python train.py --n_head=6 --d_mlp=1536 --norm="layernorm" --parallel_block=true --init_std_qkv=0.0274 --beta1=0.9
MLP neurons of a small language model. Each row is named by its layer, matrix (up: input weights) and neuron, and shows model dimensions 128-223. Each number is 128 + 32 x the weight over its row's rms, rounded and kept within 0 to 255.
Before each neuron's rows, "fires in" lists the words (lower case) most often at its 100 highest values on Wikipedia text that the model never trained on.

fires in: "world", "european", "british", "national", "american"
L4.up860 [ 49 161 165  57 166 154 132  84 156 131 219 158  99 121 113 118  90 168 166 152 111 133 141 124 118 112 149 126 138 169  98 168 105 143 164 124 145  81 151 117  98 133 138 137  77 139 158 145 119 119  66 166 149 139 157 102 124 139 120 145 132 110 148 110 137 125  90 102 101  32 135 154 146 150 109 135 171  73 134  99  93 180 143 122 121 106 168 113 122 118 112 104 146 140 108 113]

fires in: "after", "of", "damage", "f", "for", "released"
L2.up550 [142 104 162  57 149 165 124 115  90 171 122 118 143  87 109 161  61 143 150 179 154 190 115 121 203  95 110  85 153 157  74 128  91 144 191 185 144  93 105  86 123 122 111 118 124 155 158 113  96 154 135 178 101 136 140  97 150  84 141 128 112 127 169 149 163  81 131 146 113 115  95 143 142 164  96 109 118 146 138 163 135 115 106 160 192 137 160 120 149 113 121 143 119  68 118 135]

fires in: "eastern", "east", "of", "even", "still", "university"
L2.up493 [123  99 157 105 124 183 118 199  96 136 189 128 128 122 126 173 138 126  94  96 126 137 110 157 155 114 163 112 124 115 133  83 156 127 120 114 144 158 126  99 127 129 163 118 139 123 150 176 165  91 109 107  81 122 166 121  91 163 100 155 123 168 157 138 155 149 104 170 141  84 172  52 119 118 148 139 101 182 170 102 156 101 148 156 187 160 128  53 181 173 117 102 147 112 141 102]

fires in: "first", "last", "until", "second", "year"
L2.up965 [ 97 101 128  94  85  99 112 146 120 126 197  99 156 100 118 138  99 133 130 135 126 125 121 109 174 105 144  76 124 108 120  84 145  88  94 148 152 133 154  94 126 172 152 176  98 127 148 186  66 132 111 152 137 124 131 134 196  42 133 156 131 186 169  86 124 151 179 115 118 144 140 150  96 135 138 150  56 175 118  83 188 164 100  97 133 117  73 144 142 140 130 111  79 154 128  90]

fires in: "began", "into", "left", "coached", "through", "started"
L2.up463 [102 170 113  88 150  82 133 166  82 165 108 120 141 166 157 181 119 128 100 219 102 118 140 110 151 113 120 102 174 179 109 142 152 155 106 151  64 128  90  66 124 161 179 132 171 128 133 187 109 156  90 141 113 111 151  90 132 212  94 161 141  90 172  81 109 101 175 134 119  57  90  91 147 125 147  48 138 140 120 120 126 120 150 167  96  60  86 156  98 133 175 127 148  98 122  61]

fires in: "m", "f", "g", "nl", "del"
L4.up557 [ 67  95 108  97  82 108 195 117 150  97 118 184 116  92  89 173 118 113 119 201 125  93 160 100 124  90 158  82  85 138 121 115 140 171 122 113 121 100  62 132 101 102 148  93 143 150 173 193 125 178 124 106 120  80 166 105 142 121 121 101 102 116 148  81 123 103 165 103  93 139 145 115 146  66 173 119 115 145  94 159 128  81 100 170 129 120 136 114 162 119 171  96 137  41 122 125]

fires in: "one", "per", "nba", "performed", "ncaa"
L2.up848 [ 73 131 166 136  72  48 134 123 132 151 142 125 137 191 181 175 115  98 158 117  93 115  76 137 101 144 112  79 135 113  92 131  97 122 124 106 117  85  67 119  54 148 158 151 115  93 203 163 175 110  86 146 105  92 166  94 179  90 119 114 104 120 144  78 167  84 155 115 164 115 151 154 116 122 121 112 123 116 181 130 180 125 153 126 127 133 121 149 179 113 126  75 185  83 134 125]

fires in: "of", "author", "remained", "see", "remaining"
L2.up929 [141 154 180 135 137  97 178 184  77 129 189 113 169 125 108 116  94 115  86 114 166 104 146 145 185 116 167 141 146 145 145 120  98 125  98 163 104 101 103 133 131 102 105 141  86 148 192 153  68 124  99 115 195 157 136  89  93  96 107  87  58  86 130 130 179  91  63 168  98 100 154 159  98 139 113  82 112 128 154 106 175  94 128 160 109 107 196 157 117 116 129  87  99  94  95  86]